config = dict(
    hidden_act='quick_gelu',
    attn_scale=0.14,
    extras=['capped logits'],
    init_std_down=0.0,
    schedule='wsd',
)
MLP neurons of a small language model. Each row is named by its layer, matrix (up: input weights; down: output weights) and neuron, and shows model dimensions 32-159. Each number is 128 + 24 x the weight over its row's rms, rounded and kept within 0 to 255. Numbers have three digits each.
Before each neuron's rows is what it responds to, as a language model described it from the Wikipedia text at the highest values.

Description: Directional location words
L2.up1501:147113107149111146114140122160157141134112092137140143091093123141148101121138102129107078146100152110125112138142112137135108133132205103145127109131129168131135142091138131096124121169085128157143106168141109107154116138163135153146117152123115108085164130081089117085097158130129157142087114131153148151140092117149141138100149130146085107151117140151121138106111138121133131159091
L2.down1501:143124151154149146134086136155086127146153125152152122096166197186131143132129151149127120130081145147184147150108127135098151118124123098163111146126109172132134129114143164110126113139135133073151142094125131140191096140106130169115106118128098105112123138121112148100111111152152131095107135133132147132126105142137134184164159126132151123092101140174190131136137117140149110135096

Description: Introducers of examples or names
L2.up1176:068075156104104090115119136149111146155076118129126132125122152069159146161151123146159141086159101096137126158112118090150151111161148176132146138158094154132154115139124107136141174115087142123161109175167150126115181124133119140202092116065132144153124130083080140101103106113176165110130143133133138144149114138129113101110143143152141101119087155108141146116162144109124119123152
L2.down1176:106103110127135156131106159117135146130114138185152115142145153166101136124143138126140099114139148147118111143148160117145177162170120123113166146135133123150148149136162171169113055114112123125102100136138113124103125117115158157121134136049171137123130176157176110128119117122153122107115133137138145144132128095081108111140149128119121155116138129129124132138130161104157146132121

Description: Possessive apostrophe
L3.up886:142148132134118130090157132125128138127114113126155111163142166108151100119137098135105165086135128105172136103139144120105147091157139129142107122116074119156116119113136112117124140128144103096153117129101133118151092182118104097155127142133103111068132161108133121087102128110103155146163121147130136143141134107160115123118134099101151100155149108147163110087170128176106146164138
L3.down886:140134162102158090114143130095145151083107133202088082167128111127147118150146103098089151110168083083118150111161078122104148141149138128136103157146135139174117152122114144166160075119155156134110148118122154113122145147108129147141132137112096115149114135094160062103143109104124171146127115147144134157098049142138111070138152138147125138144121083155093104130133152171069105114144

Description: Section headings and possessive apostrophes
L5.up1244:112120153130117097155179097131102122153102121139103150164055120119107189155105129120141150112114141115152143063135140135104088142140126134116157139132120137194130136083105086120158148126103081128130144150118116137112154104101133153148109125099111143126136116098134107125135117133134153118169093129090114184129109127090150102132179111184144126117140141130163112082105097144130115133154
L5.down1244:095078122165134096143124153117171141148119113126130146176149117103124125099125120141125123122166120135094102147121131116158110103155112133139148153113175142127120154138139146117123136102129139102106106144066108068114115126147154123163124178131157132152101152105056114121133107130116141160148100129123130117131116123154073084126124114139163152104077149109108121133133139161135161099120

Description: Clause-opening fronted prepositions
L3.up623:112121150108084131131101137123165123101150121127155110125141116110149110110118114166118143143165098153178130129141098115085171136149131151147141123157060151124147102120157091111183113141125166093118119121149137109143122125078107138123152140133087109152163125071126116104110160089140166125108134156119182142124097150170122127098097095134163131128146123161107167141156103132107137151115
L3.down623:126160110118078093110157098145135126110112097119128147104108121160123122101124101134147155152111118143130131126107093126127130141105121141126126084145069146123147107158101124153122132146116115120151072154140112156124131128166102114145124091107175130066152112162143120101139106112121169088143133135126191125125171082106121093151112134140138097123169119168092143121103120125132131185116

Description: Verb after subject
L5.up1173:143146125137072101088141096131132133160124132139191141120135118120163072143106142151127151133169124153152126135127108123147132173124116169134096127080123129116110120197137098091091137161123123106195169181129129067125134148103097119133099134098092123150108113092100114136182118089071123084100128132112160140159185114126156144105150148159131141090122154139138157091144177124150101114119
L5.down1173:118119103145143117128124139139149135121182159038105094113147139186087136138134103134163125099164096147133121143118142110138146111124158141104128184158119124098135150154188104168157147116142132146144131098115127143123125167104112157141123146113134122130146145127123108091109139103155166105148082097157151105069146118127103159098141126126147137123129164141098093163163124141105127118106

Description: Section heading closers
L5.up674:122105155120135105156121137152115121149111102165172103100138108098133169153146115111095138065187126145133135111142139140125166136141115082143144115165092141148146157124175156115155136135108108133188125121162085125137114122150104114156155107097116116097129131113145095084169124136108120115139110135097160150158159154101147122121106140110216154122119112123172144143143141134169108113106
L5.down674:107149069141106155159132086131133144140142117000143107125128126122127164136123140110116178122111135116131123135161145097132128110158125119115130121155103096118149130149137112163105078158104103126132144147089120123144117116104145117108136111113118124109152158143109097142120100142156109079123112137092147157135156110105113130145152089071172136118134133132125124128153153114125132126111

Description: Copula before predicate
L3.up296:116143116141116129094158083116108104151139073130141162108151083133150087132154155092094151124124166039097126095146116115107174097140155140134129122186104158112157129131093063060147158144140088126150134113126121084162116106092139115176163145135123109141161142101120097113130104089196140100124115161136121148132130151127133115095135100131122088099136124147152125069138137136146145161147
L3.down296:106101142142134132118103097076105129114118150068151133134138085099125097156153102101118129149154132143112157153127144137126133125146175129169095143107106109000122135131087129137084112128128111119107141161153101080126096127124132129114132157144136121126122121073169081121144112103126121142110148125133138133111105131145096101111130148179136053109132128133131166169121106107132137107124

Description: Local settlement units
L2.up740:112128120084092131077184179129148078137161110131114111116122144136184147159171118126127128108086125090115136092111130128131139133139134138104146149102113122136116095147132140119115187154068119159142128141128111112127142131150105172158105143132119097119117171125103133115171117114132118132101083137078125152143104111132134079090169148125111128107100123157123129076119129107135118123142
L2.down740:119105135154149132136126163140170126126147113140135140156153122130123146090135171141087153158127131159158131070107108116114156128131154138152129120108148108114120119108142122112146119147117168088165108112125131152134106129091107120136127118160122141108134137154083205133156129148150099148104171125111189163098137216152098143121114154115110174124109096146142110174078136080124109124140

Description: Location and shape descriptors
L3.up1179:123118129117103119148089137140195136146145121141119116092091124149113141127069113145137111174144136135149124117100076112146129152124159091130115135125038158100147120163098104135169109128108099143176090144157099100139106150105092178128149124077090105097155124093107127101154099142107135134115089144107123138157144051126158091137119088163135099111120113109153160091122107109098192143132
L3.down1179:092155100131155110118133121118147147110142154128124142077097119109117099162110172142117127145109128117136119123106129104126131108135125101112096092155142111103174115093158169096136107132144135162143147100137127146122099092146127116128083153158107126121168102156138164136137130128154099146104150118089099107150113156139184120139117097138106149127116068156152163136130139127141170106127

Description: Mid-word name fragments
L5.up256:117146123119118108119123108153118099147129096148118146100147124106126139140120122157113129162131109115124135076139092126134156150152147129151103124069090139111110133139104095123134153127150108132158105147151105146092133095113118122100148130113109120133158113127137123072123108169127151148175157135097132157122081133120106100077138145116121097143136106112126151145157116143140146110156
L5.down256:118138082081114123111139143123154113143138135204122067114110147149143120139101091084120107127134135089092121118079123108105146114137138098162159160130130122156138158153121169128169124133144115120137109123086131161137145124082132138146114162080102131121170163140129117150159127138122097099106145131100173135131127123134116131133115106131130128112118073139105146111147141121119118136094

Description: Appositive clause openers
L3.up509:128141153125085124102112091166137112149111122131154090108174135145160112122125105179085127063162144152167136142112121137102143101157140114120107125145127141149121137095117118104137108140125140119165133136177140126137115161114136145167132155116129119129164128111129110099131137096124140152129130160142159144143128118147150129147169125145135154139157131136160169137136138116087111124139
L3.down509:120056193128114110099103075107156092134149119070112129138168168165125120129107118132107106131103210136120136135151137119135145170087177166147115137180117128132092161114136111125111150147135104128172125121140098117149095134077121140140133083106097128074147183142093139134139093144161077102115125138147135117153116108138158129138068158128142134092159125114102116104137114130110169110145

Description: Wikipedia structural field markers
L2.up689:162093111103132129079128148106187099114109121138136153115102116131153133119128128160110149173110107141078082095115087143140107106179154123093142151129173119131092118148166115085155143169126136143136103138136158149188156136146127125176124179133135122113178149142128124126129137142134143147155150130139168152153124111112124123125152132108137093129140142120128133135092127108122082156142
L2.down689:133171148138098124131159105166131136148118141108107152142138141147132136101146126173104136119191128115100117127143128126154124117112160122138166116106130153101171162135132072156176123118144151130163126146160082141122110080155115154166117123109135101115097119102140137146157139102120105132133099114102121144128113114138147081090077146102124140157145111117139131179082135105101181143137

Description: Noun-completing suffix endings
L2.up1708:137095103155086138117118104113142090156140080135128163160097176103121143126109122080159140104107121115129148112137130153146112112193103150118142160148102134132139121110128111114112142146086103134133167109112110131125120163147110164142161161142090095093134132134138127101160130102076158130135119154132124140155152114115144109100140122137135083151145151115156133062183134134098125128149
L2.down1708:122080128130140115116116107125125147115153133147154127123127128102166097141105129087150147153136114143131095147148142082109104124141106154151133135148139119146134115110105126088138127144093125102098137151122092133159092140164121188140153167079126111094099143094090098116181164121130169117083166113096189136130175137156138134130104135124168143149156170134125076123107132136103090103138

Description: Compound-name modifiers
L5.up77:117144127157113127102155121178132108185148120138117125100157131133157078123148118136099122112129127111097132117124100114162140091180136132120142114160127168137147115130131127068173173146077116137136136140102138152159127120137082128166108120159135135103140126086109150097177133143138122143134130156113128111130075121138144143131130128120142130110142126153109167146146140119101105137092
L5.down77:132138144097085141151108136110131105104059149198114127100081140142146151120146127122133108121121121115153103137159125172145118156121109113150124116124189174099136106097096089089120137159116133106117085119157094129067114124131161080120109121147142113153104119120149194143075140109138113138114145089123134166157162110120121125150088146162119129098140127112123125100130117121148122101160

Description: Medal colors and qualifiers
L3.up239:097111116102108168109111142170150056135073115152129118107086135107142120114141118165108104123109144135163103125113120117133142134149136143110110179129150170129150170179190092113125167127130126154136112150131083133117124159128120118161089114151131162133163125129103137085164131130124146105125148163106152148155095108116153176130119092112101134085117117142157133143189137160143131108126
L3.down239:113120103134089171128114181151119157170119111114104065128115137159133111172081112126134105174139139133110159169069124109126123150144160116133102118142061147113122141203149137102143133102122137112098143131138145117125140131120152101166102168089087138106101128118134118123123155100138122141105150152115126111114140095064154139102137106137159133157115118128121130142129116168134115132068

Description: Word-initial fragments in tables
L2.up1069:163146121124140110109138169121120129109120123143125124115120141120141185126147117106139139121143129141125141147086141125073123123180100137123182137134174080131135098112155103138149135157135089134127112145153134158123139132093140136103155136122136101122128155104120136133127136151116094145138163167129120131113073129120155122114127103127148135145110152144159128124086091144143162127168
L2.down1069:162157126117140113186095135144114163139153139150105125137140135109132124134132109146185146095170134162086123107153160135115134142092147172104120115066153134086114112113101123162128110131139132085121154152149139123158161131126148081142079146130108106164096099120115145145103115131146077129139138115109090133127121102110143137138114126163144136075162132117100134148090114107138167078155

Description: Passive auxiliary before participle
L2.up974:153125136124094120124154056093116088173127127134123173118121079133162117166113175133139125100146143109111086125175111105106128112130149173130105109140114127158124093146130106099134173150132115130102129109136121133144079123093074109145158125123147139111143133126130093100130148123167121134129132141069132146142135160097102087075162098131112130121150145125134144042100085141170139164127
L2.down974:108145123119135132113160143114155165134141171066135121133150130117139153134130122123127135145117111127118156106147143143156123141138161150146098127086104113040120103142130145112103127107135115141153134137171124119139116079145136136102139143137125114151119096101131052099166092164136141138101130125139158117113125138116098110078117123132115089128134115129130146175116148099129145145114

Description: Quantity or selection determiners
L3.up201:137117077152108130133146115159152138106118115140129175111143103083167104162108088158137164096130111076148126129137076141121109138164146119113148178142131129126126129147158106128111154165087133148144075099157125131138160130140112170127160146081121105067137108104154132157153118127115200145150147133122122143144117140118103175089144108128157100133115099176141126088146163154101127137138
L3.down201:157136100133119123167131156055098108106096143135063172137120119081092162128115108126093130154130139088113171116124159151067121166127094107155126134104136149111156142081134108102087127096138143141096110132106131121142124134175148117113114149122175122149106085112153175133146100115116110143135126093149142127110132156122118140115077100136176189117127102122154142161113115128162124139126

Description: Generic head nouns after "the"
L3.up176:109079096129135126103161119123128101124112162151114132095140135142162145125149112151106103115164118135097131103132126166153125115111095157090136152140123128150117133158146168125139152146134109195126145092126120145162150151118089119163149161140119134084168114145142142091073096151071124137089132105140133134118119124133092100173159109082139129128097117142162141118099073161102122127127
L3.down176:108137142159131112145178118141116089121084136143132107162136113137128075141133130139070099141143137096136137130093158120130162171099162160107136103110131109116111108161104061103103151118173183166114096131158159161149100093135138127104109108083144158146123124136140111149149151157119094107162146090107104149143151174127161134132115159171139132165128124142160155125096105155158134139131

Description: Circa, that, separators
L3.up1509:139098112112130165145171114148138137179143119122101116135115114160142169137130079141155127107144139114169104112148104106085144090152126158131135128130118145139175151124107122144128149139149128156148086066121127135145113159098158101101127071161137089159152131075157135131158164114095171106113115147146152139143095114110134185123169114139147125107173146126136150123134105098131156138187
L3.down1509:130135146152108107180171137108132144115108125190095142176151130100156096162135119161155125171140130126100136128114148118121121154156127136116148142126131131149111118048108129082158146163153100102104156153121144119100117123145104121149115093141148129122106107162122098126114136139164120124141114126145138067136119152151188127178148118158137165120085115120122133129123107128180130132138

Description: Geographic location nouns
L3.up106:138104118178129155110157122113134168203104111154121121075138152153145116131126094157131111110095125154098148118097107147150135114135146111141127159136115172142123124147096145083106162167086124153099119147167098140140104135126183127141109139102136120109173141118103110088110149150159146129089129167109172130172107124122074111118161105161103125157102121125151145069119153101146120118112
L3.down106:106151120127140080133104089142118141143151139113151190127127113132130118120135150113075159168110145117161136135160136102130107144144117177139145141133145072150159096147149118133172116147198129086128127109128092125120158152156135125108158148119112125152099106134111155146128129117082160124141118084134148127121151142096104162103135153123142100083126161144113156128145144192134127143155

Description: Predicting an upcoming "of"
L5.up1186:144097133128120129188164129109151126144102079128147128139162107148125134132125103135168175157122132117110074115100115138124110140121145131179139150151151105167129103125085118122146137171148159119156107124143140163098125195099135118082076152155110122141157159138171064126114095124140185079159172157119146180156127123146157139155127133135125137102106123133130139112160141112094148151156
L5.down1186:125127111115122131128105094170117108117091161124090156158173173137135116130130105150089099142122120085159129104151164178121106115156123125167153150127102141125093137143115104136167107158130112145144155181113136161165137097157120122144110106135126111145141114068123178115145149120128142140099114111102161143162096131125085091158158104175139163104125117126147116176140122138123110154113

Description: Place-name endings
L5.up357:140130123173121163135168096145124081107115104170152141173128140151112165132103086117060097133124148146096159098152119168114139099109151153044150104133084096123122139138176131122098138149113068121112137096130102113165130125134126119132077131115126102131125107130144064113148098136133195145130122149136141149151152072123105115118151141148095108161117123187127111082124113112109117151161
L5.down357:177135132160132122111147118146128106112104176104107114139112084104149136127123099106151119201154126110154107134138120101145109124112160152124132137136138105123143078144130105090181157162135171111077060108151133150084138133167092101184133119136149100113173098132110145148125146124169150128117160103089142139147140153138147124152138141120142120093118119136130137125139091168155145120158

Description: Start of object phrase
L5.up335:162122170122108149120131164140151080102110120124168151116182158131086108136141133142147152084120089121095144116137118122078084151135142119117116130120126131151145086083120115149136158135125124156135110145137141108133130117153103105107112123122118131136127106135158140094112108131100164133147128124115129173147164092110158146124123106167121116141193093153117143115149126114138144095105
L5.down335:100119125116176118157141130110114173111104163142129119119115101092169144142108102112099138162163125111132090081116132106145165125115120160127138139165133129137142146141180125117133164160102151142083160122124123146129124114113174126095116149133109129110106135080092127120138157139162164098106142069111170075102112127155087138119158116118165102108104133120108106142132153138167144143092

Description: Word-initial fragments
L5.up1416:086125182114167097138138137156111130145128144205151159140094079128105126126143134113103112071165101128142103126124110157121116103167173102097167132115134146183124142124174125137102119158097049148135148128099071131146113134124096174130111103121106111135101157121119097126141101161152134131116129164116132121142088135120132130133164127141104144143173112167106124162126186132145152102122
L5.down1416:147144123097102120131135128137122145101094084072101121135122165118155115139118093160159133194117138141127091178156184161113091123138141102134120161144138158070135113139112157132123140102127192095105114150128145130116157162136152116139158113102150126110120139107132164096130185136083134153086126128098119081159169100160119093150117149157160115151139103095161135087138090148129126150116

Description: Table column headers
L3.up280:121097113125106105105105105088141117149127116147147139091132098122095095088169081126164162121128092130134130109123138140144132140121111140152118113116104121145119126093110110145139125123124151170136108121097131121118174155113119093121098068106161110148175123113127108149097145093119105139124141158124111115144083136129128102111168079109139086086134122158118122160147179116136137102132
L3.down280:070105129122135112169120127141166157144159141117110139139125099133136125118121118132189109138126140102131123152117102160139138159137137139133134121111088107122093137089148114088141137166103157127096116140107191138093092108120145128119110098148124089112189149117131124140163132095124141119113133134138152112117101173111115082147148142109115101117168129116132122131082147127111156154129

Description: End of lead-in phrases
L5.up976:147178150107136123102121125142153126158061071140119125133166142085153102153132127139108115180110106161145147098145168160162131126157128150114133165100132136140129112130130094118132138135106091144120146142173116152099149097138108140105101162122158125110140113126147109121164122148141144122091136135116113149141144120125124132091112128184118146114125148084135201109163153119154153102131
L5.down976:125115133127133111124190078131125144148083129122143113146085131172145172112126143132152128106188084141109113153135051076108102116116105151136095063165150123139121167128084124139104167122120103143130093132130152077135133169133093143113149118142148157116140147134089137098098113093119123148159109121124135119127110173160124146120126136092084102115128121126084112124104136089098130115130

Description: Spelled-out quantity words
L2.up730:132144150153093112128133132160141127108134120125106129099122119098150161165121106108123161086150147082118150115142097122134157149175174158122163139099101104080095112134108097103164104147084130099160133152113117090121185093112139081144149139127085133140160151128127116144133130133070147132140134136133096172160115139129099144136127124126112151105093093106172154162134117140130121136123
L2.down730:120125133158096113149121193163111117144063128126099119108099106101123174146125123096109125115105157130126135175161145129148108139142119101134113114109107125073111113078100119101150112119137099073150144146130125130152163140130151103129100161124158117160137127147135181183107116126105178203168122133097116102111157122122161120102137132141124153137104126115141160113134126169130129169069

Description: Pre-attribute modifiers and connectors
L2.up1471:110134068147122091075139141104142135124108149170141125106105138161164103147132123137141117111126097105100106078104114116132142111162162124149102129133135146114108136158145106113155136129134101160153101137130137124115123133095125173149143140159139084125142122091164133085151129148111099127138116143094208135084160094108131095101147091141118156099087122117164170133150168135137131156106
L2.down1471:092143109115092119109084179098131160146125120127090122137120083135091133192124142072115121119144117133122142158164156121130118106133139123102160120115075138092143108135162159113144155129084117149125128085171132133126142146087178113144155102149144100157116110162133096155143135114108139078123163141113138113114180166095112148147138160115147153164131075103160151136166103088136204169156

Description: Section heading close
L3.up1196:107155104127097139144104088090113110113134130159121166093130152090146117110099119172132150089144098084091144114134057114107143109166131158144124104117140146113141114155133090122132110135124110131146134107127101110149120113136127112134170148136131109167160083074116114084158104130107133173125120156085137149154138124112130104106110137115142110158129132143134140109088140119133144109139
L3.down1196:150127117137130138139149090134115113160134079030131146104145110128156146105174163082093123068100116140147152135111119116135157135140101131096134156087115123142155173120143090121128181152109106122172110092142125152163101167116114089144138068111098134120119136132112128153133094139199154106129127138134125099171134127123168167141117212117124126153074114121113127130139136125102125130128

Description: Place-description predicate start
L5.up1741:119107079139103152132121110143139123128112144124105153137101112099130139138151110170110096103173147146095125125150111117109111157124157126160127138179085152137121111115099090121114142150113140158110117165113098145128126147124123160130117143109129105155131124095078135092123099111145156103145090120085171118161123115111112133111185108168109135116180090136119119118112136135122138121149
L5.down1741:145136113122140129130121126152143094129082097094146134088158121178153159072117057105116121136087148130155095110109103125136135160089145107115135141133114118124153119090093099144106138165165123138128105102144121126158158162131106168142148123085098139124127157137132137115110121173098148183129109149131106129147117137120113124130124131168118107135127126142121117095134176098111092118151

Description: Stats cells and time phrases
L2.up519:102129161108122072088121152103102130141118097141184164124118106074129088123118081136135157115106108142107128134106140150159121087125102113117142130168114118100151117145126119135135111146071117191155125094089130173143090164116164134128131121102122141157149145140155130102156118121141195140119135126121175143116108152123103087154140162119138108143127122168127133147124162134128129125119
L2.down519:116120117109132097132111095142085163113122100134103178110138098115156124148126135115133106149105122117097081177135161147130137082123106095105135086134143128136142101137109136145123132079112125104140118097126166128123130119138118107191133151152087098112128149123131115151156145102101173100105127129132103141138115111157086129135107148144151066113100128139104121123125137126100121156139

Description: Heading and paragraph boundaries
L2.up815:100160125105112138134140091122110121114134075156141101128124099090116137144094137144123100074123090111151098099157147127131138101163130170170165137079095141139141097113129066130154120149129108116118119101161096104144144112116148130117123161181143109131181130125130130164116152126108165148096120135098103126162070144159123112153101147094116140162150125127122121108121089138146123115163
L2.down815:100124141127137133177146121111103182114156102199148119112139130134112136140128089174120146166112114132096132106179111079138108122109140153157139071124102093142146134149100121133138124098149172115151145116126137127128118149119120122098120117173152118172152146173127140112122119161147120133130089101130108123125148136141119124131150133126155164125121150103069165198161116169127120142155

Description: Capital C word starts
L2.up703:108112139140114105116210117097174116089121125159147142110071099093129146138149100091136135122124102136098101078176109153124133146147138143115166149113143129115165142098146104100144156140143058158130078133080110085145132136126147140159111091136157110138124130100103123133156122088144129126120127139116145137154128122112142160112139123156116085084168130159130102114120104128128112119145
L2.down703:142105109127145196130141127124088137159163131090122142149159132162154132148102111176099112142161117111129099115100121117111143094145104141112123126122130118096118105159132152148124124105129161087105181138107135123110161115194100161134134150139087158149104106117144151102155115107157141127121151155121133131132152113144157109086121134148128141174112127133088104103127109124100126100091

Description: Ordinal number words
L2.up265:128165139130064142150148188203157112115098087128147145106108120123134130114150161147099154113107119083120118135080101122120113122203144149133084151163115205117130135145178095119126167158079119147160109140141125112138110159116145131093135106167128137113139125076136144107161114127108135098116082176060146159144105102143154144111145130114119149100120109116126131154119171146134127117112
L2.down265:177104167113116170162139111148182124134147139168119100135164152151143099133119101123112125142107136104085131154144112146128131149137151092136086137136144139153090156095147092098128151153127105099124112120107171112112133125159133099136088151143116140118113120137100142164168101111138092155131145153124143149163069100191137139143102125107122135127114134094088109145105119138127088120078

Description: Word-initial fragments, mid-word
L3.up1523:132136099157139090120153123137157133129136136160112139099123123136179136105138124109151157121113115093155114109158122131160137141182137147156118123142101169133148116116128061124136132134132101105138134124122138124122107138128140124128114131100111124121122135085121126128110118139122102111161118104108138162156131144108127121139142075128111084120070143137150117111121159147132126113175
L3.down1523:145117141134135084160114132141135096122114121148145125104124107141126158150156120131150131116150076123114124123088144144135132127149148111117130110104152133126108161121133137178110156120142109127099122135118122120149100118105149098111117114135125110160113124110092055139098079119109131152123131132109167130125120135139116135132149175142107145118145136151127158131112132082107169160166